config.yaml
num_key_value_heads: 2
head_dim: 64
intermediate_size: 2048
norm: "layernorm"
bias: "all"
tie_word_embeddings: false
parallel_block: false
beta1: 0.95
batch_tokens: [65536, 131072, 262144, 524288]
MLP neurons of a small language model. Each row is named by its layer, matrix (down: output weights) and neuron, and shows model dimensions 0-127. Each number is 500 + 40 x the weight over its row's rms, rounded and kept within 0 to 999. Numbers have three digits each.
A block is one neuron, or neurons of one layer that tend to fire together. After each block is what it responds to, as a language model described it from the Wikipedia text at the highest values.

L2.down690:492499445468523489572510478489487462494525495507485498455446497509497527391515436554507537501423548544490543508486526500441500387499491493522487546542471483551502485498537495488557503514496411480476556475508579481484498507520538464500490532547497553519531566487496552497508499512488436484470556481518516455521499525532497535542510546516480445477513579512498467511470459512559479500528
Description: Final pieces of abstract nouns, especially -ation/-ization/-tion suffixes (natural-isation, remedi-ation, polar-ization) and whole nouns like classification, criticism, flexibility, statistics.

L2.down1024:500469503511513461483541446439598415432487516547498512486521513487518486463502530493475510544553484457436535518463519485446468533487511532520523474547558506512518520436464449466510547512510564466503565472452536506484490519521460538501526480480526457476445543554513512640470476487486603438469519448489471480459572507455485500466410415467460394516485538527464481532546518544476530463446
Description: Word pieces that begin or continue a longer word still unfinished, mostly in proper names (Dor-ough, Levant-e, Calder-on) and also ordinary words (pill-aged, resource-ful).

L13.down153:528413497500478485517502523490472550486512478425492514536513449488500420527528488541438493472504463488487489469502582513472477460511523520525388450475535509529468517527473424526468509558473520521510573576521518483456491494499499546527445558480518469493434541480470449569490499500466580494492495491503448516498502580395600473425545454482521403483493491536461567542496510516503552478529
L13.down434:542481510541504520411476469481511477425534514524546429499484430514543447494587538474564437493500519496617449458436509490459504488533518521516513511531498503456482518494505588509408509509425424518447500573542532461515463570459510505513501470518468487572547523473456501506441484487547609505481581487531500497414517452500499518509465467397490488460520537561533525450490485492477462547566
L13.down722:507518504550493564535475541524545476546512525537558517481554462530513438563464478498511468456513441531524404536516512479486517487476554506507467545556452500481557483525473498500586465488478527522516494466481536463533449452509515507477502434489515548509460488482475540505423521475494531522485522459544497482576523504518508479484492432491493541542497603499447497528490497508511555392550
L13.down865:551493513458483493474450456551508570541457490480453448442533498409469472488539545448461402455476562559533505425536523543548490463516486548479563460499441436501521479472532480525495581548471444585424477488514499475517496494561551452462492480592562475466517493550467503547447508496508505506543505517490489503452545551516457498497561527454587523495496508510548482475507587474558518457478
L13.down924:539457538502511519598393481515532548431473481498523485587525496492542488518498522437490404474501440550526432445515573469445443464411469569469406513488522454509479533475461563561511544511425468522480505439479567520512495467471504541475548532489547530515484529525466508466469493456512525493536418463502515485598492529468542439512491505544475472441539459527499450514530487535475466472537
L13.down1263:572495516506550517533460499499500410466503515528563496444480498466507513457435502521503481495455450438500450492491478495540526566380562545497499527491544486406535531469521528521505512483490422487443494466483562529516521544464528489543554516470548516480497595537491554502437478453482441494434424498532447495443495471528521474513432408446497507506537578527503516569431496507489519473486
L13.down1760:488461512488596496456536509487528558454526508491492394464585441478532492491527533486478461477445524466515503512584545516497454493479505509497455527508501479539548497511552506510519382494480483541440494422501494410443468522477522500507520527490496448516426513514492530527456504453531431486523443572484498504472520504564489526466501459518463462480476483484522451458493515527473474541526
L13.down1876:533500505445499449466496470498543497431447549563477463404471559451541494490484548494537514544520655459426483509497484505501608483515492523530456531503513534488556428467560441560528529513489437512495528479511465470519510500489439539472514486478523536515552487527448500439503448510446505506369496556515614501484526534607469511425453445519522510486560393520494526426487571453470561514447
Description: Closing equals signs ending Wikipedia section headings, such as "==History==" and "===Pool B===", plus table-row pipes and separator dashes right before a line break.

L3.down212:496613481477437541527425534487511481474504535546481541574542497526473395525490480524484466482543475440482438590468439481498467582490505566436469516482515490546402502500492515505516495524510481465503509482500533521523494520553532488437481437496478550507462451536430461456466556500522462586590478475534413497496498540451483488554520579497429499502533575503467560554513586514544551515515
L3.down230:557459440462428615547502460490427528538484482431529530529540499517481531477575462502469455547549517501545549511462457552488524606525470467493462543474528554507428504540484565493541418424540497488501470447505430503460492489477487457540481459537550506477547540469557518479441526482541490556537520492541581468429536480518485468509541533528477477503475487491475466492482569525544531492509
L3.down715:531509544484538472571490516412541491519470526520471493484530460535455499437451523506502540553481532500474448467521589470536476452343517551532496498454578509504521484492463549498528487470478507491470512540575558560570498536541521519516505462430508445502464531557379551473524576503561459484533470474539528497504413459475566554492480529576541591542498488578493438542497466477498491467568
L3.down1009:548552556518481475532457509479479547497464528541479461455524498470452507453454569541495520522509556467468488509462521489550424486408557543433497510500476505552547526470505507479497530535494530452522519513557526617564478532520514438460426485441498506497414526503384579421469494488620519517490480509486506491506435523541551493490526492483540508516521511607454475518486466483531455508571
L3.down1461:554521528517459506511445494446471493452443479527430428455493508543501460478516551547457504510509600485492496570519604497537459531426541565497514511555456484533535609502468490526504565517513488483525498493497527556472512498492507473434473500370477496469489507509491550423497553491626537481478487503541477498478435458517539485486521457485560456511529479551517508497496490494533479541476
L3.down1578:494531537568480587475485550478495500499481516536471434483460496511507443480467515568485489548527523466491520556518568477510465529419592536460534514568460486527524576485490485489507574526485539429511523502532503612527479558520487478393483499420476526483481527537387574440489564489588544508448486467578442495530436525571558533467496499451502427502515482508484487484463455545499477508494
L3.down1844:510451519460450529532470530507527594503509411443554486570599541477445506537544522485546530532516412460507482470452555533486532569508595504524473495545476522503441459484511512537501503398441459490467528525464518480441503491501490423477541486482498544445448569497599505531501518508512538470489636454523482510524365495450519463525495499549510510501512575459543503507493476565394508489526
L3.down1847:504514507545417478580495503514488463451566480471521524579554507492450528465492478498498497504547519433436538485447520477522509576495440441503423441490574585514503459490457509476490475431506482567553528448555510473543441498459464471508499475498565527462470514524502486489522526548485457501481519409466547495492527516451494498452551580497544490491492442524466491544512506448538511471578
Description: Proper names of people, cities and clubs, often as the first word of a full name in lists and tables, such as Nikolai, Hossein, Vienna, York.

L3.down22:554553502477456474506527568518554446460483532472540502488521486432560512577518493528537464493492570474538553551523480547487504595510502492522513560505423504448519478499490509523501579594435529502530512487467629442453489522540548491553441532510577556485533519509485478491449479521506503508493517468424489493484521604443485497526543452536573484480484526502491526523485570561440532458532
L3.down122:454539385490510485526469472485468553511535535487484500481472517500468432456466539482484478496441528485467406477525538516572519526428495541476516512450522520567524531474496498528459503356468463489471493548516496424530481471493522493476506462445527530510547496450447511424472557492439504515509461530496563564484425542506424489538493512574524514516517525586542559511447504422486470473505
L3.down978:520483498513557551604480483590516478464497476440496486507462508494498562500512502438515474499557523449482433499507442472458525414518572533526489459466510473492422471472524493499508465483561574512521473482489518506533494485533493516479503530514507536470541551520441528486476492480421507493515510521518500484521467491488515498537492512526550411518538601494552497513479401427502484463536
L3.down1000:446474509492458536443523555555456555530464520514567499456506507480462506491510510527543507546481551479515517540511491508385519531540502512503531508426461463501557482527524524536496521543529558508511496508546493491546570517550520523513464486590469484562580586489593489546534510451546514529372495496459481621434515527522568510517522444533482464505513507453468563506468590539445501442446
L3.down1138:592526487445490528523511458497562425435565497514507422551549469522505529478541527492503459535456588434475478519481554523490515549558456539538543497419546515506391509487430541507470559444545519601507477467498576410448437488500506511492512475460498468532471531493553542439459476455509485475491531483501519464462526461500518447520538513512555574502536573487490489491551589532468467468611
L3.down1428:550498489487510544529475528475493568485437492441436442565505523478506470504534589598513421440442496512471426483492535480510540557483511512499503562513530516550439529488493478509421526454416461468504543486467471474501489482447480479531471513465548530483448482497505486483464515449543531460505491442536590492514494431518554514538515536453476520472448448478527515513457473490530478502460
L3.down1705:446563458462524595480493507517498503491462500500484543546451494427462496493487554483485462501475504474533561489456505538546517497575527502490540517474483482553469461504491516469502463483509483486496498484460480462439507508464572488508438477563599575588542457464472490456554441520483577479540505514462509491492503479542530489513525522501497504470448511495538486464521517461541457520493
L3.down2033:521515462500521518466510524431463530511478470504468464480512502470565498487489523377488413505488548396469521535475559490508451576503476517416541497478567515487492542493501435468463457481455503540554458451402484460490516472452556553460459488486598577494534496488487557452514561445440554475435517514466552545489469445581594466487520481501540439502490556471539546498512499495520463453491
Description: Tokens filling cells of pipe-delimited tables, mostly numbers or column headers in league standings, squad lists, election results (39, Goals, 177); also census prose figures.

L2.down1449:502550540489536491525472462503496492444484499562475418439479587515508449522552519518536509489510468518572502525543470600517472517527470537470540537530527513452508488605502611427485467489495476542575509472480514503471575451576535472532522507464491473547491495496544439457480520475528503487529486506494476499468487517493491539504490488480442458535517507524477555473537546526532540495499
Description: The == and === equals-sign markup that opens or closes Wikipedia section headings, strongest on the closing marks after a title (e.g. "=== Elections ===", "== Name ==").

L13.down189:488443464485544497524546551552514453440488474550496408472465434511498471462525486518528543530498524473515480543490520441503543474497456539496462504454520507514491535503504525519583423434505526545505532480472478448490455496480520400472425502478512506549539539440535522455536493521540452532434545580513526480480556378521514426513500516508505495427473501495502547471553437588514509490518
L13.down649:482479449486481536534538502517515493470534445510484492519449488523547505519438457434492522520488536489472505469553489492434519499534573551492466537564509440519437465510447587464539526456462484447489517481528427525580571566487476471518522482497512550510495522384485460433513532522560535497464491542521457513460503537493470490499526569540530487412515509528519541562417458437476472522500
L13.down876:514504476475540554480521453503513485540505510563517512481438451542486525536421489518507517475518485509558443559506506441571445534484555520463503463474591548445478457474500480505574445448470464622557534549504506524503443512498509498522579469524529523584438518548436478474488453480485507550466499505477516508433555431504550531509516456558571477465483485505553482433466510458516487500534
L13.down1424:451450513427505502536544509487485530506551533489502513582403493591448491519486502569474433527553535494517492444473476441470420523523520430484437494481455501456478510486505459473568529555464567507504529489562444515498570515480483485533479448470471498574526490485500511503486478549578537528437494525466462477484497517483485376465536496537451417473453465388472534509509528508460553530545
L13.down1571:495515549418440491467559519484515501521548418444560549597494513481512538558483470476509516626535495433464503581505460519490504421491445569495478517512440513453523508483469444509485497503503545478501488508517471512502481479534497421502502480539521490535497455530552431476470510462543502510501442549555488350558482529528451464550507452503510502480532509488475550485500486525504465531475
L13.down1610:524495482509624443554487476476546568551502471438537529531591504516514512547524539475455457463537504520464470505498532462461482509504418498479516516484500498525542530539524517480556509528476525507494518530512461476566479505521485541491509529470451471561605491588507465524501448489541498442495507485499480435499559496512476488518489573560484465499507508503490454459517527472499552499523
L13.down1890:482451452484494488573497553492477531488467473456490550476514443489499480520482531436430473539469494468468513411410518464518451517500577422458480530439506484514517500469454496524497447491434438549541524528427478486510462479524508500560456560478528541467447514566457541540535479433455461533500561470527405627470532502501537513490532429486528489469462459472540661533473396505493496488519
L13.down1989:500460495502481546516594479493551507425512485562507506428525545508579581528445477560523469504530537471499534503474492519489515483518499589523516505502534536517462545508530420468553506550465519527484525526497439488533490468510507533456442459518500500510500495497426563524595556501441547496517511444464499492518511538560495508491444423654510402465459611417526563495520520577476507515523
Description: Function words and word pieces in medical passages on illness or treatment, such as suffered from, the treatment for, died of; also items in enumerated lists like olives, grapes and bulldozers, graders.

L3.down40:476525528485465460465507464542505504520507513484545466517494511496501551542491499506510547413464477530496494468545536485475522502500505466507502528477438439494624396515572468497543373482461447497512490487471540486579463528494557459515480461544532432551570531468393503485421451478485435574419481476498573491467556466485541531471537463553482490512437514493576482503474572504560468446458
L3.down195:478508519490586525437521631465420525586451537473560464507555484499545463535491500527483535436500480480414464498440523511485503478459528503522541526450524424510568528476495480475482507491529478422543505463541467451544517517482517478555482444536473522557524446503438521535506470459511493492457474381559516520496497471498577497537535482538472390477508510479508475440461479542397484496504
L3.down1176:483490512519507471522529487488470484521472537487468462539512529449523566577495522513520504432500504529491493485509599515494537547454575407512538528523474490495537477599525458502471422489454407501548452480465498475529494621509555431566518506519558449500531486437541494520441501540449419529488472478459519470505625506443491473477527471504486519490427530472563472541477582489523502450408
L3.down1268:492412518547511483532510561454506467479520544556514510515506463450510539533464461510472525469498515476556446543544470506500470485474556469473525473485459429509498512453413542505527507504505498499433496515459523487522517510505450557489492505473498500517520511497499483500494453498580453591447450505408529466478513539533426467470535488517389519507543475502559519520367475518430524511515
L3.down1275:504531514569501492521499491500483487506512513469423513445512507524512511481505459544521502464506528439446389518499461494546497500430530538521473448477492503548533477471493503487605556531516540391458533498496671534493522417530516528555473458495480504480563514514468508455514471473498490487487463515491587520506472483555470497511449514514466564489498493499495534562490503523550477556603
L3.down1774:490502508548506498503554492476503498470472524515514436539513519485504543544533518476522512480467500538507444416508558501550506529455549424489488484517473464437556464528556469507526457504480397466568487504443556452574469637486543452571506509497501455506513490471495504483463478529472474553441529562472561462453606522468501507504543471544456517488433507519563487542465567502478455411464
L3.down1869:478509513372519484533541570587403495522476518469517524513463495458500507517504596501449397515528497541491485491439481494538483493520548497517506456503510487475559507471536504501495509509535442493468504495521525502572494444516464436471474506496493549460523492520472545468565544438555487497510524511534500537552467526480469486460549480524502531427490483507485574516499525558397503486452
L3.down1907:498540496487496500528493618545418488467537462454529541585548516493469511543526532514519496384510510533527501525500592507524528548465512418498570562498464517444572419496460520556465431453504421508514453501523385551444524553517479427519501521489532462470525493434517595484460533506487423463488502428455528430556552447458496524526488538538596484507514489508526444536500544531521507486469
Description: Plural common nouns for sets of entities, often ending a noun phrase after the, of or a modifier, such as members, groups, genes, towns.

L13.down503:447490543505452497500461482508460463521453424506495445534475526528526494442490517481571496525463518542457538471486603523454527462451487458535492490491425563499529480529501516559517502466515523444474511473470537507506447534542535401554416436510472478416454525478495454520497486484482458520500564574539590543529545500504481617483447450544475458479519509455508546528509489506527477478476
L13.down790:436559536519450574502526513428513535512516532534542483492459484466511516506552580529528553458469483518598541527496526570524462529503490483518502504502460453524441429540482402496516410547473482485531506511462416473466482500517504524531517522463534516536517498505499421504509416481503530542573471546485472513541423511493505483496504532506452454486525588546562535499497580405546514451487
L13.down1081:493513514544480511499494415483529501456450479489496478510457502529482529554466488507525553461526467499465471524552563579572501461399533568447489499486563545501493571489495452500465537534467541519484518614464469452469485508426439520493457509561529461442486459534477463513504493538492524505509477507510478462503497480479481489514531493497482471485498505456496495592546556517512512498496
L13.down1176:542501516527452476529475473537492417422493471532474474482452502480513515555478431505529576554503450492511509477456527516488462517457501504551545512486500486506443513506450557511513503550463434496517523571484525544493522470412496520495487543506480513522438460487453489472504470544448461501536490479506499460533556479546456525552508532551480509512514517558475422477505497505443500441504
L13.down1259:451491486472465518511490493520515526429508492529486457508490529508502476541407486495480424471457556498492459463490537480531542557516514546533479492517493429452491483521525486492470455507474445492541532498491531526613492524508459413532499419493517463565496460491539459450502483465527503509492463569504562583447481498566472534539500546450493511478511548509566529503582533561492543525483
L13.down1586:510518469506465509535472510509517489441501541526481495496506467417462545562509512508547493429504460531531508449422586505530470546479493499542521509513503508521462470531466507520508476487497427531560498452444443460528468579536529396571535523496470495576551463458435488424559541499531451509619513625560501501538550557567454506520499508500517541429480559485467515533561545512519471476508
L13.down1603:466506515511500497556436481498500432524567515480525533516479459574544523507501515510463481503430479483400445537537475442492476524452470461498560488524473513537555550523531602510483393510560486521518497499515505521546468490517431460544547502511486494447496458481483494513485542498453537596564450548471504463511475494489482475482438448505581526497444469530468459564550508451570526512422
L13.down1870:497519483464568496453484464493514441504480478450496498569482547456473506494446454537487454541483436531512504494492458495485489486449595497424553478458523622541525490556484511531493405507531484487433455496467536543460398479524432509510529501470496496507445505537479440545408516509441460517562535510453461527524455517494551501482607494544493527536542533436487524568464451493513482518507
Description: Last token that completes the head noun of a noun phrase, often a plural -s or suffix like -ation/-ing (Repairs, re-accreditation, delisting), usually followed by of, in, or are.

L2.down1621:495473470524496422509504429526431513515449530504556537546473474533444484475509502468524567390485491482541527525447521539500433486491464496497365535435537438434556493419512499462541510520498507486518513538406478479526511525507612493456487446511522539584505500494468497416488489514507464496441476466457519427554543482444422540569485520555564492495543495509485516489490507474499540498529
Description: Nouns ending a noun phrase in technical text: plural -s in chemistry (residues, silyl, carbanions), ship words (boats, hull, vessels), also the/of.

L3.down513:526565565475563559487539495472495487508474487547503478531523508476534550491481592495482502485594446512528461469521617469560545482479557469519460491505461477529559455445464511485571477432546470470520490478510532574514494494493444483478469557502475498464525514516476542522539509500460485477518517471510539474474508459513518479540526488467547467440501485510545499548618498526446515502506
L3.down595:535501584509477506484562508453487512486487451528503486514581527478581493475478535571486450544489447505604504479510552442453536469544563477506514514503418547523456495486528469531468496512500522548507511490525472490504503548487455461535494520555471573468470545498449468542493447490506561530521464445510498586467470546449501544478517456416499491472559568506525513550467473519461516511529
L3.down843:454479410543518529509501424541462461583546478530500495488488512482470473539459426480533412521476505545475477606529463498463469520552509443432484522465524537536473513479535499489389475486506460531514459448523417556508548433494539448513552535481503513524413455549444496463530457515488521527480452507512486529498511465571474532504445517561439536465478544505508493543531525501503464501457
L3.down863:517458508476549538522600473469477551510560496449554533531512513481534535515510455481428457579471491456534505504404335510414520588565547526527456534538536487421488456539578459495496515493466471552488461475463546368507492451476537523533489542506556547527489552506531483521508544473486509468529463512527490464412518515539487495539520473426468503564538513505529485519493518513558511496563
L3.down1029:493525508555497516448502499505545521478491500573505444502505495540411426498491537575506480539502460521556484446483460450552473537554482498517473537496498535439415497451493455555492500438560498509517529440548578487487538450534507509500499519483582481531505473548466504564480542467450483468542573459476510478469437521548490416494521545515474505484475492518500498464462480493445526555498
L3.down1591:482488444504518496478463471443523424523489520490546560473551535554606460466455536487569485544487513533510487548524471508569520449509547522536485481515498504526515503509465480505526455489480433539389528524496573480532482504479548510577474497522448500507475449516490494561527453529542438485530499551523578554534513464531484428551506539511560493456472497554537527480459483491539548530496
L3.down1814:551456454469533481496522504547480401546505602493487495495526505505475527522561422502469433609507460498421485583488433500485535530546585477529467475574517506515427506537573459511498511477557480532533473490478469548462494474478462475473465521490482455553423603471479496583560468477448538466441445521512496449506524577472430437502494455539454490507494505473479501636496498557514469478521
L3.down2028:488481495509458521436451559493544472472516487562493523489471519485508450471461505537515520538603545487475512539505477506480511563510471512469505499475522531479507529399480498520540544521575488492510552545469502537499495410491485450464451494535509440528479545517506484471513444502446553509579468483513484510507486547508368545522498516452464463427479497518488513540482401518543483534527
Description: Past participles or adjectives right after is, are, been, be or the in technical expository prose, such as included, found, traded, shared; weaker hits on prepositions like on, at, in.

L3.down73:499516359489546549575486523469478515540476445512459583528567529568468564488460544445524449378498538461538537475546593491532445499527488481450466446443502463488481445469463499477518483480595523501502479500493410525499491494478499490504469424523531553490518480479463420569533487512433524511470505482501506523447488571497538415480492518476468555527483433495573419506476461507447514492549
L3.down399:500462547449464504553524495565494569466499608439530544469536502518549502501499463486472559477466494476497445483449571461539480532483523467486531527439530549465471515524517494517504499473429553467492529532560475419534543520392542515483538496447506574600479493555553455470555502412547507487482537537465599487545483547470495484438579477526513460505546552546489552530549513451514491542528
L3.down435:485463420415471502473434499499425487417509497467515554537585500493561531434488388467477559429532515424515481573491524490539550467493473513567411513512575501509446503534456504443555504565465432442434426531517514471492503422520531481447498482426516500483450498479558517469497510477512426532479527466513478487527524469438521480508517516476542559442503506480486498511462487488501509493467
L3.down656:520468486542487573533496495461541382476478421556500511492554505522490527495508570476525437497481493529532566465496553536445440474453491387525497506422490457463474540480549494539533413443509514497470450449471528448508504549482497497622504438524500505487484459429485496533520442562497429467564649543507473466474462522472492485497515476522537525460456508463498412542454538500518486486495
L3.down696:585436511503519547534441501473524445479462467579567544537568489545518545484460521502490463546547477547503517512476498573489447495524386484519501550422552494456482468543501490554501410400495413508455447417471499452473468481490512480605471505481539528512486491490521493489495491528482347451603507478552545479456512495478497495476502515538488513483479508493454445528497470505451505460557
L3.down1842:501478408514492538521405469537529489530502422491443528530506495448470573536586443520445432521481492480529558499513533487452465491550467400552466551455528486393495540535506562491462501471548516490514499468405482485438504508474467501509518555624505544490519522400484449504526421533518434528500517508466473421429535427473510498515513520499524487461491551473496443470571505526499505495521
L3.down1963:505471496514497488495488483479449477506515434503473498528515464508468503519496495498489483499494504521519514501506373508504497489502458483536471519469520500506510541499512500492496478482537479468493448497477519483485509523560490494538485482488495543507510471461512510493472488484500462487532519497499490502496500485496502496553498453514513487484495508507504511508495505493484501491496
L3.down1974:520460480537498480490464458484483513516544483454434518477514493428531504495489479471510467532452476550495432515532529539480438478516524482509464556465552449502526551460584539551515479543433514475509393506454420532436493505513480485499524503457502502487501512466506527434537514470541460520549488489497518460497512527496514526469485523579485509454466534507471541502460538464545437512532
Description: Equals-sign markup (==, ===, ====) that opens or closes section headings in Wikipedia articles, such as "== Background ==", "===Playoffs===", "==Filmography==".

L13.down100:549501467475499464419501457468464551500522472489534601513513438484555543483524593464466521587533484519516513488533435572514565568504499472512512600498528551569562478506514533533540508508467514406441506544461500521534486508512441552462519475459567499448569575503524469487445524533490498546500541509515439514521539462510477544504440505528479465500404491451459523555512471501529484502489
L13.down261:451494508496545560425498524531516495510515501457484494533502472480579529446472485539491547518474546486463441501573478528422501478507453479514553525489522468500536532501483537555480370469492523535494477499537515516547577467482538457353495561530516471520495495531529494427489480473476481542451496528546431551532544496589557468501472494468506503444519436564465465475474520410479493498499
L13.down323:475506493529438561521492517574488508514516480458502432486554507508504564434479532485512564553502460551492497545540510560505529496487464499436522507490532559548529527525478452467482425485445524451466465446553509502479605481524468507492548462534570454520521402422455499428492560507585548456482503483561505505471541498499486554532496523482529468463514498507474520508510458486565493501531
L13.down543:456507533555529481506506491549527511491548523493485480576512579477517486496499432469435483492516466482474521438504625514487437449498448491467555528477448461484480515489514499565485533518555518531532436518504412466514515517472537496561489505441508485466481572529512493526545502492484495486534555478498534542491555515494540519475532500463465510474492479497450526472504483511492478456494
L13.down687:448523458557463510542485478532508494488503550507517524517587523460469517506464488470492473516505480476454501454487619524479471451411495545476537507440479481460517508449571512558504494490486482491479487469552451516540471540391531489560502441516502533507521506493489533513539469529542505525528493489544524511481538497551534548472522522500458505502504474520516508575499473476535459455500
L13.down1026:492527512525488489549504533516524477503500548519482575475509573487482535448510455520493542543475529491441527413499503403442433521485493537512545506461508418521495526496466484530437544499440458520458493618502475450531496525473525505528531461512478542483456543491417507599571510582527544496549505453521491498559538541502483531453581524488475482421505467475498515510456436514507487507546
L13.down1443:451502466585515501570523538522569501492482506510521479472523522412516548564476465451507365549498481550501464504544582474536462514519505507474581507492363492456406522405629576519427485481501440517531529509587437441496530514473503481533511501445549523468481596493541493580521506489583538475493551528488516490470523464504542485440489499464485541452503547487509515496504505515469495520462
L13.down1569:505513514581480507484467413512495565432503463586447536532569416449500545515482532483468512556446451537552532539493565529530631491509481547575562478456347484515547598469509473524519472456413527446520482492523561523506524481417535508408513521440501536493522480520531509466497388465470503492538462535519500544497448462449479511503500493466526498472468456474524453484447572475533489471554
Description: The last token of a proper name already mentioned earlier in the same text, often its surname or a multi-piece name, such as DiPie-tro, Lund-gren, Sy-kes.